Weights of a small GPT-style language model, trained from scratch on English Wikipedia: 10M parameters, 6693 steps.
MLP neurons of a small language model. Each row is named by its layer, matrix (up: input weights) and neuron, and shows model dimensions 0-191. Each number is 128 + 24 x the weight over its row's rms, rounded and kept within 0 to 255. Numbers have three digits each.
Before each neuron's rows, "fires on" lists the tokens most often at its 100 highest values on Wikipedia text that the model never trained on.

fires on: "ac", "atin", " ac", "ase", " A"
L2.up606:141131113169089096134098127172142111123108128137142142116127174129087108128182104196126137160193089133130125141109161112125093129105139099102143123148135133114140092146136148131150093094114092106109111136095123111086150125130175127084157138137126109132136107105118170114141140118107100171123106149116156153165142102164132140115129124132115151145113156134104143151130105113130149103134101098160155163133154152137091131141144156066146162117123134132125138163161167158133112126166150127134151146094105129123116085123146107116171141124088115151117197132130118131114093084128090114

fires on: " ", "1", ",", "ep", " least"
L7.up16:123121122150145116132139129109153133095157138121126109160131135140087125130138128143107108089179129121140130170100145112141129100131139128145099121110094114137118125137098131096063158131145096100103155120041124127160104091130127147125095139098116116122087163113167131170204155150151115085086147100149116186153133154078148166109171178097125118110110106107105100126101102141132108116097099167106135125139144129127150144091110135138130131114189111115161149114089075142129133126121165112137173115120084149129164144124138120135169166105156140106112171147154145121130157111123134124

fires on: " C", " b", " in", " c", ",", " In"
L8.up440:148140118167120109137167100130163141115142108206140180124136162149125129122169127175127107163104123109133132097100131114137149118198173140124100114124093139096138141067114140121160126116128069162134148156105121122093108139132150087151172113111134089138166168138111130137108132123113125088148155097129102133175101097146125118075056101120134124110113118127139149125094135111097096112140067154120147120151102168128134124144088130124089130114088131129132109126125123112147133171101154118158148121077137140107133133166136124162060158115124103146148079131101138130139092126116150104

fires on: " =\n\n", " |\n", " (", " ===\n\n", "==\n\n"
L8.up2:116097171108096120135119133130118099110089106120112110156131124099138136120120079131103137122089132141116115139137110116127157151098146148130141113147138131128143118109092132107150096131198131111118127125164147129114109088111164113125100140155132087123160125057116117122124133139121122141104166155148176115146148117143146124143094114092088176112126089120116148097151107163131180120188135091102116098078083127170137135129139128063136113109111097160133107153140128148140152122093130165086094136143140135150147164099114178098144145112140139140131106142091158158144122156146108173

fires on: "ab", "pl", "id", "isc", "S", "ign"
L2.up410:129085108146080109155119114136163111126121130129113115142151156170134144079168123102142110169134096093145123136085137070159116138125114124128165104103097161151170106148074159153156137124100113130123132098102143146098162145152158145113121174156120111098111161130158096120128089105098144109088142120139136138160136104133098108116120162126161137136096114142167114160129106117176132158168138094127141148120173145126133110166116121130111147140120091133142110140144146153128154089111135176180152131101131093137112136129121134190108132152133110122106120115116076064131103140139153131

fires on: " \"", "==\n\n", "==\n", "\n", " Mc", " |\n"
L7.up190:139123097094120079110108112129146123132125130154113090120142064133161118120111117138148116129100131136097157089156113126127114136137086121166128125153151127148132111134106116125120146107136152131121070149123114107106149120128103164093135142124155136132141155138124075136132142154148119137072155117101149085134144135072125113104125146098135160140132118153118134112148103154119128145148126074104110083109138097135148133130170169118129069157103133107152150091099118127070142137104117138093138128152173118141154120134110121138106122087153128168156106129140172143144141113129130154

fires on: " m", " De", " de", "ed", " d", " Mon"
L7.up120:170152188127083119148137141109132149126113145110129099154140132156146098114138152120108086133133114124135106116123166136151097190089119162128119135129139099138138101128157132097148138140126138107088182133145075102121105088137120134129112108105084150116146139125108129086134153110142143129165091108125113110108127169122138157121092125098114109138134114155092119119124136123133105145165090081102107132108122151106140129142131104129110148148115177162142128121104117141129066124149120112098129154103153084146143099169084166142188138139118121146137097132077106160073129124131141154

fires on: "am", "ic", "-", "0", "C", "p"
L5.up818:110147125093128144098103173134119106165167122122166121158141128122137095125135179140114132116135106168119153151131105124124176100118084145129148102123141132100120122153143114095122112119157126105133121101090126107103137121123105061101105117084125113114076135150131146189125145151108123180177124127107125155106093181136122109127151095185148133135124134137146123111123117130118155142130112138129091126146122105144118131118140111185119137149130116094110119144106109164128132150160136137095150154120142141122098191115134148178092142100108177107101167133156108163163156141151136088

fires on: "1", " (", " a", "=="
L8.up955:141147096123104115144126136136136076129140090122120166134107102135150137113147118159132123120114151148117156099143072168144148082090121103171088146127081122095136168156095164162157154156110137118164120085103113115143103136121065098088100125121086139088137171109096142173140110098097122118123126113090100085110088129132135160165112163109108152141149099157117098152145115155134165137135107141115136145130108103117143137114126136154189128159148124115135144120106142135121130134121128160131133137094086132129162124151149172148127106125107117140141081107143145210141134142150114131

fires on: " s", "nd", "th", "k", " and"
L7.up455:123168131132128081172133117107110154114103145128108101151139086120112126110112136116152133119091116142121117144099092091168139193135149138155092100129099153132120136104160157122132147089133117099136122146139122118094121144118106133118129108133137126119091142144159115149088116113117125129081111101087128124149136119120157135168163143116132107114106167093109157088136154140154121108079163102069123123134150127136127190099161171106145144115168124114148096127156086107140127127090150098098173143154121112162136140111194121139103119139164148117100105129163137127131092108118114126

fires on: " b", " pl", " Pl", " am", "9"
L7.up65:167101124118103165095110155159153134159137110133146085152155109114139115118102125103147137099112101098125143130108138117178167108107132115143126095097116125116085155191137091095103094176113124145178116148145096115152150139166131114154112134184096127130151162131078101099121129130156096157158124140108114097120127160117169116127105155119146133123147111151161145125156128126140143131132126139115100140121109128095127145162144111119107120151108116171120113085199129145105149115100111146065116133098128085123117145188157116127159148105115109117104109169149116082114099177121132108

fires on: "r", "1", "p", "b", "h"
L5.up810:098156133082168177138152143142137144148102160112071110136112090136125108133111118086131145117110126112091066177122110124165165111123145108154098146105106114127151133153119145131113187106107143125152121167134117136148100137136088107131145175107142116104121163088102140141137116126144115124117159130100105131118117123152126148122164126147140109119175103128125116140106108091115173132101143149138161121168117126157131150059157126120158119137153142126090100123132143129143159172151144090124148137114147090161141124142130129068125152116140157133094079120106172177117129092172140111

fires on: " to", " would", " t", "ed"
L8.up888:171176068152172069110138126121146159161125145096101145143149108124129153144186109112150130147109131134135118165150130116122189164114114111134140117140113149116119117147159123177118121139135154118089141158121121153109135133127161121168129116098111142126114093148098126116126115090109142108146103107157117137164142131108111070099098122131105107118134121140127138164118159141159131160149130096160132137092121114129183144169110126159105093164132131147073075142115135118159159154121096135098100162134152105118163103103137130109137136129152119112138109104119098162110161109138147140

fires on: " album", "=", " group", "och", "illion", " band"
L2.up615:090128134135134168107088167158115104128093108112121148156149137180163140111132124138101141135140098122147064153099156098125143162109131154169125127092093109151111141160099099142152082118097140110119133119118143161131128150113117152158157160130150119162125103080127162131106124117123109144106083111113104132186129095121123148143111131115152125160155158132155189108123143131148152122139141156131073122162111161137156130171116129148072122120118110159142124117121162146123137111097158090072118101075150138097155144144118126146138119099091110119169105136132133129122109157158148108

fires on: " ", "0", "2", " (", "v", "8"
L8.up269:099132145145128127136157083134116121143156109108164111142154074164144127153134154100148143133140092133130150141150093085161109129136130126157127125113158169144160145157156119117111137095125142146130079124141154140177133171098102116144127092141123109114092141146129097097089120107136073144089099100174154118141102122105143171101139133117141109101140138125106164095150137112122089124125117173065090108147145153145119100152108122142157127116169090146118096134158094141153104103125128105115139104116130071128157133123158140133132121090123122083099117114129131096133169110105143161

fires on: " and", ",", " to", " would", " was", " had"
L8.up837:119173108119162091119139122127088112166155139132136145150112149124098131085145093116114072143124146136130124156141141127118157166131111119093120100129090129134141099150131156145112121201186113131124103146117143121145137093104088114151108104096154126137134132160120155094155134120115131107129153139092096125069103100128165106118131141162064110166139133125114130134131148121154141174172120135125077144131122142127150114131140117129127140128183130120113098104125102110150111156092103149124104130142139113117114123159118144137134121140139087181117163126084091123117164165111090193

fires on: " |\n", ")\n", ";", " |", " S"
L7.up60:097139161145104110162105185177128118140132101121134112135151122118133130140188139098110141130150122137117115128104150100097101150148123113125130127121154118122142066096117139166117122103144113140105146100113118159133105114108159120140059154087143128132135136117131091118094147141139101174161169156148151143111072110099135112096191115117103113095140127113138167112102107130189124132167117088129177082158121118138161167123130159108107126090105105176133139123112115111152145113117121119136104082149129086169111153116169119141134154118152104143154170089150091140144158120150151122

fires on: " S", " ", "1"
L8.up71:141149140117117124115163126102136092173140150127121123108148131120095145124095132115168114125180116111116146182143149098123110139131132131122125153134094155110112129142114131145145109102127122154144106078091112133134113146103144090120098120091164129124146082098124108113170126136163161122168126145151125142129134134127122138094131094069129123128131083106116156107150055182144102119171139111112158124158136125118104155114137147125113056124149127097127074152132122099142149137127116078114126101126124088152108143122151096150114141137123133131138118107163124170138135108081144133

fires on: " s", ".", "==\n", "al", " =\n\n"
L8.up576:123116122144095061167134139099160089126138144148104086106122150115106139101077170163117131155123119140121104146118166090164105142133134126142156140117123130136151109153134132172142152099132154097097127119091133135102147119176101140126132110086100152138122099126139154114081155067139184118122126120123171098122157128126132090111075117132144108122119148126154105168132108139119138170120135088128099141128123111127120116125154102138137111089085171106127161126122157091142152105119132111138099136170152130135109156111130110089114140073154104137135138116142172130114148164128144155

fires on: "pl", " de", "em", "hel", "ç", "isc"
L2.up283:111101141127121120139095133128196121161100098149115135162182131100118136147123133142163139135175157137155103124104115141141120133121114122133135152127103114119102116133116099149152111140102135133110127130140135145095117116150164148120132105166072136138111166113149042101167078131130181138147123130130118102108118156139157119140159130151135108073121112163156082142122146131107126155138108116124129137130095162163112121127138126106074125146152117135153087120129101155125080132114125128139173120085141079134112132155121124115154172111135128082094140145105111130145104165091117123

fires on: " ", " (", ","
L2.up509:103155135087133155133128133125103076152103170142131130111135177115108106108160111097137125099098110124119123152151136132118135153144121132160138119114202142151114143112099158102173120110132141107154110140100108120147150065082150143141101156154159107124111133132122106126137094126125086093113130159091166129103093123136152090139125146089109096135120154087131103136145107103155119166158170125148135139104135142125102104133098137131083121116080130125134106118152141148151131105108132123148146092071126145161096105132098151133132172127124190136154155150145079110115174123139143112

fires on: "ch", " ", ".", " Sch", ")", "\""
L8.up938:100142128156117108133161139149107166117139122136133076106147085153153104159085147168132137166097115125165166085142109107136108135077105109136125135113184134126156097098103126139156192141116162139121138088111096113090143191160131181117145123129118088122143138112165115146136124136106140133101148122167125149147115111122155116129139091158126107122118111140073090135148137130101161144145148088116133095145118137102148141161123149105124133103107105162136132130172150140143137117125124143093137132136157144135130099111111134100105143145131118129111154169134129116167157108093161135

fires on: " m", " c", "0", " "
L7.up72:164125119130131098091167159129161138159114089143155118156151084151084147078062118138139168096139151126139152093115140106112129152143089147113129122129134125116117139127077154136147085146121112126106125100149111112131146142124140091107154113156145150131091175133111113124133161137159089087174125121136155116121129153124122145071137161146076115061066142140121126127122130118141120130109098154146109104150133132151090080114131111111115085157123114145102093167159130100120101138168131088127089111100127112139167162195150138153134114118112144132155126165130159138132148115127114147

fires on: " |", "L", "H", " G", " GA", "W"
L2.up440:142129132139153099088103109110106101132153117133117140170098122198119111129129133137178148103146133130084133106122092168146108118130150101109157151155102133121104139120154106086117138090099167133120156099136136142169145124109137138097137130121108143180153152131130125145146145119143138109153145158124159163132147137076155071066158164096141095139146153136153112096151127123164134115136150114162122115133136112110164159111110123138144141155140129176153103144104122105087140121105142147132168107120140104113116147116086121109136151103186132103145109149155128134109102146134104121

fires on: " ", "1", " (", "-"
L8.up14:103113147097109132108106178147094119129116110140124127107134076136120119100133145113112140076132143103150163122147099118110150118125123149130113143148117142102119133155136138128134139152155098110090156132148111102097149117107098139146132154137108131147168130113107142114133085122095142115078135155166118131135127155128141124141128181054136140175108078124147161140122116150124131119098129125129133112106106117092178145101141152123173110158150115115129129092109142104141069111126135187135107172123186105125093132170194080119119101137125134134118149136138154140132162141113091115

fires on: ",", " and", " m", " K", " kn"
L8.up183:150127099160136121145101128097130106086130127126179122137124154162125146131120091140179125127154107150155070106138133122149137131110121166133120141111134130130136145139092134127134119065157136140073146134151122104134113140107128151087119158104120127122139174130117169103165139081098134118141110137109140130099105098133163099146157087126100106135134194160160161106139078111152106109103128144129143118123136133149094158117122109120128114161161168045118101100118062114126138118073142086142114108154094176154115126159117102112078167177133138160174138119113137111143110132125087158

fires on: " ", "1", " former", "-", ":"
L7.up6:137114123119136120123120167107131148124147130125164159123119114124111144113133086126157138130117142144129127150142132139149115115115136124130141125111100129096121107147131147108112118150087136093116162140103111142099147134148161181091120116165137087116145156144136157099144152078144098108135115114106159117167121140133109160133141167142084111099153141179141164129128102156153182128116094147118085113131170172128155138122153107148117157136137151142130095095114140112116125115128131143095076110147085095142187105139175135078088154102145112121087104175113193135115131133167128126

fires on: " ", "ust", "ident", "ar", "art", "ig"
L8.up36:077179134127122116095148175101177135105152121155141106186123118115112087125140116126105138130111131093121128148115127148133151130116103152136180156096150167158153164153142139085143145177179130132132155078107171105131115121130102129148131116090125127144114134090116165128127113110085106147107158183135130124154104103109149162088163113115120100101161134107148141116129110093087093122108105197115169137115095118108133150158114153110143161169140127130116113106120114163107065108101131079128105114185082142164122108168145095148139125112115117082127122122153147118137151163129123117

fires on: "-", " to", ":", " than", " |", " in"
L7.up63:106130099139192148134102119133079073140135138118135085144111169121124132118122130141164141130127143135121127130134114104130100130150125137157118145143114129101167138143109134167163198158204153124130109124106136130123132116090120132149114112120098141108079161122109158122093143093155118095122112141146182122144143142092106148102141134114130119103145155132136175124152128105103123144129163105090112145124155156131134136127139104106139099105168128110140129123138133106109142097143132116120143132167119172088125133122118119102131205155110122116133148115081120106118141080085090146

fires on: " Az", "-", " adv", " Marg", " politician", " co"
L2.up819:137114120107150142105155172150133149196150117133144120107112115160136152127121127125136149108152157122092150130091084119130103128108134188112164141130131121143097123132144138142084131143136116169148114137084138108141137144120156134118125200105150160155129085133119087188123144115118151085133136123161146134114113128079125078118149157128152109175154115133137106138109100143115115126106140114133123138150138134133084128083135135097113093119133125142106157132160159123126122113107146121095153110082122097094118104133074139129160136138128094147133091132117217119157171145092105079

fires on: " |", "-", " Peter"
L8.up903:113130121174179145114088113145102111116078116123141147119148151140124148148143147115115136124137112106182112127114132116113105105151121151141113155142119170108140158119129117119173147111108122145114140116133135107119152113111180111109120112150114103118145124118133104088112141123163128149115118126132160149192089124120107098121082182058162160127138103159133129145127145136142096174143150133161097131182144099132138104147132148125153156135112152137125137124142076125092161113157128166138111182081148133132115155147117118127146102106103113111095138141129122144138069137125106090

fires on: "0", "nd", " or", "2", "9", "."
L8.up683:089150138122132129127133129123124127113109142088125087127130159124179135078109154108126137134133098117105115143171105136176106146086136121087143125143151170121119137120138120091159126100118120147142126189148125130151137158145141145154121108128133127105110131134118129104161122090122107099133120143114106129159147147124142132134121121099161107110068169110116138137146117124111114152124122119140087176105183152142065112142118151114172149100144088158146099079125124120116143138150125150081125130085176144176108115077151101151126141143122094096144099137149146123089094084129140131

fires on: "m", " of", "h", "ap", "ar", "c"
L7.up259:105121143100136143093132157126155092142115121170130132137085128128105120099117144060120155131142134148113138132154108128110118122158130124112167107133106089133106143139133150114140139090145080064142123127126140141116096090147135080135150101148157106133084165076170148106152157172093110071098144138134087103157095128100142110140147115155159138079152133151142092154157161151141121086127125097171132103116107101148124158153134136073120150097146131134109180124148086084105147126123138132116129130128135093116137129153125107140152183134149147122136094132146096095104118152111109109

fires on: " ", "-", "O"
L7.up365:173125134126086141125130137100135092174142161154133129132140132170114124115163133092126136108153147100103135100116136066117155087106134106111129132148124124128121164124103149160143091129124127103124114097155108137162124174151081157096144091139133121108125102095116147124148121166108125140150146130081175102177137146139148136098134108121167065108107122149146130081173103118144130124141133123126141151152143163171148138146128125127143092143148121097121129160099150116142102099155095134118152137139128124094135149121120109101064114166112116134128140134121138102131119112085122094

fires on: " pl", ":", "-", "E", " Pl", " Label"
L2.up827:173101144152134131142096148123099112111165154077135111081125168126137145131110137087176166117113105123144143102135088125123174135129150134101146141147108135139107135113153129112105130122154164165132135112153142095097131124112117143119146114121093142130134131148128162145145123080147091122116122159113092165138122146109147091109103149140146146088099174140087117156137109151131169090125122146117125145117092142128129122083151128126158088144112090131089115102150121152098121103127121149136138123143164109108126159147163076128129176125104087077124129149149155102128079158125178121

fires on: ")", "on", ".", "ober", " Don", " Con"
L2.up522:131135130130112109160145103116141134126130123111143105135142127151099117138132145162119170114099082125066085133159087092152150129109112144180149123127132114150115131112169133123134161149082134115116178088170121098117126136151135141102097124112122081142148126134149102117131100171102118096172139137128125161138134124110149113071152149114115112094117096103100115148154114171084164178148148090141149089137171140155199116135152122181129073151129116123143132130116090147115109137147104104128126150105127129130119093146123141115154123137135105144088143138149120129130143135149140128

fires on: " his", " in", " as", " Sh"
L7.up588:174104106127161112124115163109103107107135153115169106116150152123135158118159142129107133130090110107137171151134168150141129129148128098123158099137141121129121124100096120079100128139091068125141127091132134139142123123133126099150075120131144142141091086177127107112125174143149124190111162119171113125122108106108135162111086110107160115156122121076112103109110168134105115150081147102142092102085136112159132114147094205106167128127096123160095130150188100102129134125152121156075112130112142118151133121092134134124128096146128162134136126121117133165135170117109135162

fires on: " ", " |", " from"
L2.up32:160100101123126157171094101127187124100101118123144132124116120124135141116114123087155133130150136148097086131127101120124127113122132143144142130140097130108130143153134134103131166080094074078084131094162115140105143156160111124144133174144103100165119128113125158127164127118116133147069094108143158110175093142127107110077150112112069157109134135179093075179100131136090105112121108140173147121129145125138115133127149147118165111138102123172134111125143114128115158104182121118167107117121102155124119144118149114114138096159104142124100129148095131160114168120142167094

fires on: " |\n", "ag", " Die", "|---|---|---|---"
L5.up564:116113119124119104159073120132158117114145167142172084130129149104110099132110147137176162118096112121112139098188131137111144159085131112116117167134155148124106139144095140156153133114156073116098123110118123159099156077119139158119116113116187088146125133082086150168133164113093125130141125126100144134121144108133148144113138152118179146158142112125111138096116081136141154148169111143119140164104139114136128111118126154144109126081148117162151190115122128152105153116100141144148105136158090111151086129103110144133156115121154140128119123116139116137099130144148095141

fires on: " "
L8.up921:101151088142131074099122127146147148100121132104163108126177108192101142146099076173092142129156120112129107174133080136136148136144101107142154117085097116154131124113154136111122115141132150100141134119113108153149104105157132167122143126149124135139110133086110133144150141095103116073104128115149138100128176156156177141139167119125108124116169166167149091156136135146116136116112127146128090086132158137138122155133121151142139122077155138148129147112153096134165116101102128099121162105152111115137124128146118118121148124159146136087148116146126144117152157100129099132

fires on: "r", " am", "tt", "p", " term", "m"
L2.up679:136121148121152174146143178156117161137119106128116100135118136150150100133179114107164154176119126098109165126111064125127154115145130148090104115091132135137088120132161160138149198079080170154119116131095080116127129097103105136122126151160106098136106111125139122135108136152086155122147152165149152090131118139112125149109122150147154124063188117111084190141122133144116095096158138151132154121110112114107130141123155149125141135092117134133151102130146118144161129133084124123113140150112124154125092123095138155153138143138126107170063109129108115125105128116173142124

fires on: " se", "le", " m", " c", " bre", " spe"
L7.up46:188082088122130091116109108130164177144148118152155091162119131116105116103138141142161084105129139103108166131112126134135093172127160103120108129131144128122126090101159146111157142150087146150120135146108126109136142134135113118085101099165129133132113111114159135125134162114136132104141098095123094161145139171100169160123131086162156105100142144161132140076145152108158125136134143191145112103185105120109119093152138148133121144120100163153105114128167141125096108146130088108120125111079133127161163108153160098123169192103123116134133133127141110090126138106150126125

fires on: "op", " Website", "el", "ww", "ene", "am"
L5.up516:138111128132088151123160149128129136120118133103146162137123150148111119145108151129091154152107104102124119151138146102105130166122131127144096144139138115072137103168121167144113093138083137136094114106143085143114133128120152155143117135119130112074089165129155172144163126097157133140118117132112134160119123140120080115136138131141142142133143110122114148167131165134117127148131154113169179119092104131104120108138129129148118105121129103105061115113108105085142144169130158128103098082116122073089167135104125133130137172104168128094089159115130137136140092100133131115

fires on: " or", " mag", " sum", " qu"
L5.up783:111168093131134145110143142093136131140111174130134098110115117122133140145095128141137112110124168173127118118153101115117124112124135123141124102189130102163178088114130090138133167028126156084153094165145139109150132106095140109149101064116132170089128137132175097093130141126080101122162137136141113150142137100135141159105147170139161155141102139158121161119123160113124104115189089149125152158102122150129153146108106150137167121159112149129158114143181095146116132127140160144129158134151136129101109122116152120168131125136143129080124130112157152119162109132129130122

fires on: "-", " |", "|"
L7.up879:113166117136108099123122141132103116105102157117198101122153151093108133087105119130116092133133134111133106151115114102071135158113122150167110143155137134098120135138106136134168124062121171127115165151077127129114162093107154128120133123143143172114097111142163172078104084100145161123109139143122130136149134123143108167174115159109132115121115140137092127135116146140128118154156163121172087096100106171111125127121136129130143137163121145139109112136094121119096118143214128109123117154169159134145133117142088113170117154119125109087082098185107141112111106108116117115

fires on: "qu", " qu", " equ", " or"
L2.up479:172143146094135103160131129126097166155150140162079144163099138128124147115092151107091116166151115125127099126144133109166155131142132131155111081130099086119159099122129150134104090123139098085106167147137153155076121117170149152128141081158105183140103137113164130129140133087141105106117119081124105131163128144123143143122146135126104121091094159140135114116112109091097126128123093132140115163057144115138148160128146152089190118160140104129161109126149103146110127107149149091143138139146104142089091089123130166179087160154106126092130119135125160118085139139152144135

fires on: "st", " have", " take", " having", " had", " Free"
L2.up199:153159100159123133131151113182177144165124094088119124145124115120154158172128126158136114136137109165104117113157131151085148121138114164086105132142128116148107149110140099086116138102103164083122118161118117108168169106126098135136084173135140111095156064120118141175110170106140135145127118139143127123129127128133140134138164056120123132104125074111095176112124121122119115149108130141130144146113110153108135163089135099099114125140155130118110146148114084166152157110136135140127106126134149131121103129126153135143102088123128102138082127170133094099137147127096139105

fires on: " C", " A", " In", " E"
L8.up169:148092130150144136143107128119120106107143118127138176124126128145130098120141153104153139140110152154138118148097127100155068129156157135128146126105117103105093133110147071099191094176124111113105179164085136081114061120130140076118111140102138143147123094148093136137085206131129134118155124085123148132113144114123111128152095128112141128138146126113152136123119137110127115139136140117164106141141127115140109154194091122111107121152132150099113121157118114150105128155149149130101121135134148107135173152105159131117124182179122143129095114130124102141103110139136130111

fires on: " |", " |\n", " "
L2.up358:113155133139134114115071135128159082125146152155145105127124114150142092099166136114179111132105189130093115121128101145132130142113124155176126148123160136152124142142103128101139113095146126135143133124127149141165149136127105165100099150187143108112128151131147141140133155158095125138123148101089150128132159126117168109082138145162150125147096106103098106126151116100143137148103167128160142171142096116120108124078130166123107040134083105130146129112099118118153154139105149124156143109134109141121136088134108102140115169116165078091111147104160106131101096152167097104

fires on: "ro", " Mo", " We", " Go", " Po"
L2.up424:149099130137122066137169130117147136126128134134175125174115123088092168108107104121127123137137152177120134100118148144132123156128113142116134127143161153128158134134114132140195124126081158176171113118170118126125131147155110147152091125144129135138124112172119148161158096094144144156133127118140108108131136149132141107117106132138137123140139107156130137107108118108130131145145141143181105105128102123149133158100118090130120104102085130149123107189121165094106127115096150132148149120089115104147107130109114170114130120122140124171119102115077123118098121115120123146

fires on: "k", "p", "n", "x", " k", "th"
L7.up904:128108094159081097149106118112097164115152144164135125161098117122146135119134141118088100102080112141122130136158115154134098195133133156104089130123105149159161101141176159126138086056156123138133155110094157091113114141111105170166091105107122139143147124133128076117116120149149125158148133088139108136130149148148111149109128142154099109178119139098100122100073145138124141155115144164143082123143142155129092159125123121092141130104148127121134118124111152131105159170138134091130160135134118151142106091109132103131094123128119132125099124117107125155097126094143130113

fires on: "g", ".", "th", "G"
L7.up104:112132162109124078143161123148120143137142146118120144139132111119135106158094136117127109137111151126097120122112140119120104137117095105129167157124169165151128129135089140140115118135166154169138157140116122104154136166149120142157159109127148091093104161150087142118134144106136148137115092107147097083157147136101182151155135141121163109135106100107130145093103160141085101127175146075137131168111166082121199166122150119134138166144115154118130155122128115118114097144179136111113124147165115136145131103072122099105101156098155156119147085125173105112134167118106167103

fires on: " Re", " Con", " con", " D", " re"
L7.up128:122133118117137133128076122112140153104162122162141098150104165132115120121114086180078113150126146103105129135139167107118069121115114132131152087145107132142138118113138112097161137101119131138135125134135126098133119145130102114108116151150129156101116117135167114088136135128146137134077124130127122134089151120122135127071141158115101119115171119085107146137120112114146152141104139087137152154134128092122138137123106142101161096105166146116114139151140105171152089141108178067157142141139168119140115105150146120070144112152183181135107119124158133113121104164128176144

fires on: " =\n\n", "-", " |", " \"", " ===\n\n", "==\n"
L7.up51:085147074135106106122074110186112120128150145110131058122144159117147186106096132106150107158126126124141121125131138128099138131118148116143121149156141143075131128128140115112165137102153142120135134163120126110096160111181120145126114124170124137116105100099133120072122083120148132118084155139138193142165139150116150164078121156091164122089128146155125132123186162159138113149196108139117067100117146093116117099085122111121130145136108134112098135134152122104074129150136140139121156137156157107133132165119130133106116151090141076143097121152107160127140118130106114097

fires on: " ", " (", " ===\n"
L8.up97:165150133116118150125158138151117144094076149123169074084147115098102136125124123161153108147115127084146142164147087110119156165137111166157120167150109142119117113102123112111120104131106144135093146146137127131116174131148156187123103122141132084111143129093181083132155118138134100081119104145099149126130159158110119152130160127140100126154105116098099115130123145168168109133100096101133146142133128145125149115076138147090113073148112102095143099183163111109082116155135133119158155131144146118152137147153105113096109129122116134109124152115127186130123113167091087113

fires on: "m", "p", "ar", "ap", "im", "b"
L5.up701:166111099083112168148125150134169133116113090132103135146135180136105092106146128130149120180102146114110145152133146091107140142095157094118153110133079127117189162126104134142130122109098099145117126154101107111131110104111140120099171119145114128117101139092113178137129109126122174120125122180164108126117099164139123130110140110114130107078158116122133082158143127146127127094162106106132152140133146066107149124141147124073102127140139088119095151099118129134107134139170134111137098113113114117138139146100156101152146126168100148121137150150148121123127094103146129125

fires on: "/", " ", "{", "-"
L2.up640:149128127136111098067132170158146148162125132163140143151149120106164080102161143127141155145151107140126144161153110099148089158126125112123104148157120128138131092123136182132080134128145124147122150133088080112141156131160109140111168131132160134114111146112103112134143106095092123119109134110097154141136094106117125097139118132100084111113152127156103118080136125161102150109133157130127122175145133123159136125111153100128136144099121115146119087156137146121169128115139089158097081114136122091145144145072123146103171124125091149144094094152124118149072134128157151128

fires on: "om", " Website", "/"
L5.up343:142104118183113108157130136171153139124129140158156120130125132122080096124137125101097128106112142101095111089114131108156159128162144115096090103102131136107144095122124177142105114132147141123116130146147142170122152084089105131148075156109126111121109130097139146105117056110159144138117130131126122113065140165086128135106159149141125084124159100089156115132103128140153110148134136150125142139146118141168119102117127138166119105105112110137109088155140120105142150152115097081123141143134151129086132147191118143115146121115161162136131145196121112109124157080053119125

fires on: " ", " as", " m"
L7.up570:162125106139104140166154165133143141127075118166149118106127138126115184107122075118145127128126116130153142135132095185134151152115096094088145119127108132146143080123109087106158159112116124097106137111126103104129166122151129142132147123155104159162145131133133136122158136129110105133123160123117150124140131137111108138102148117118125121102115154142071089144108159119137158151115137126139146094138135159143125088160085137082096115093128110184143128148141154088114129166115129143101145064152156181125115135123161109126086111167135127117124165155142142176092163120107131130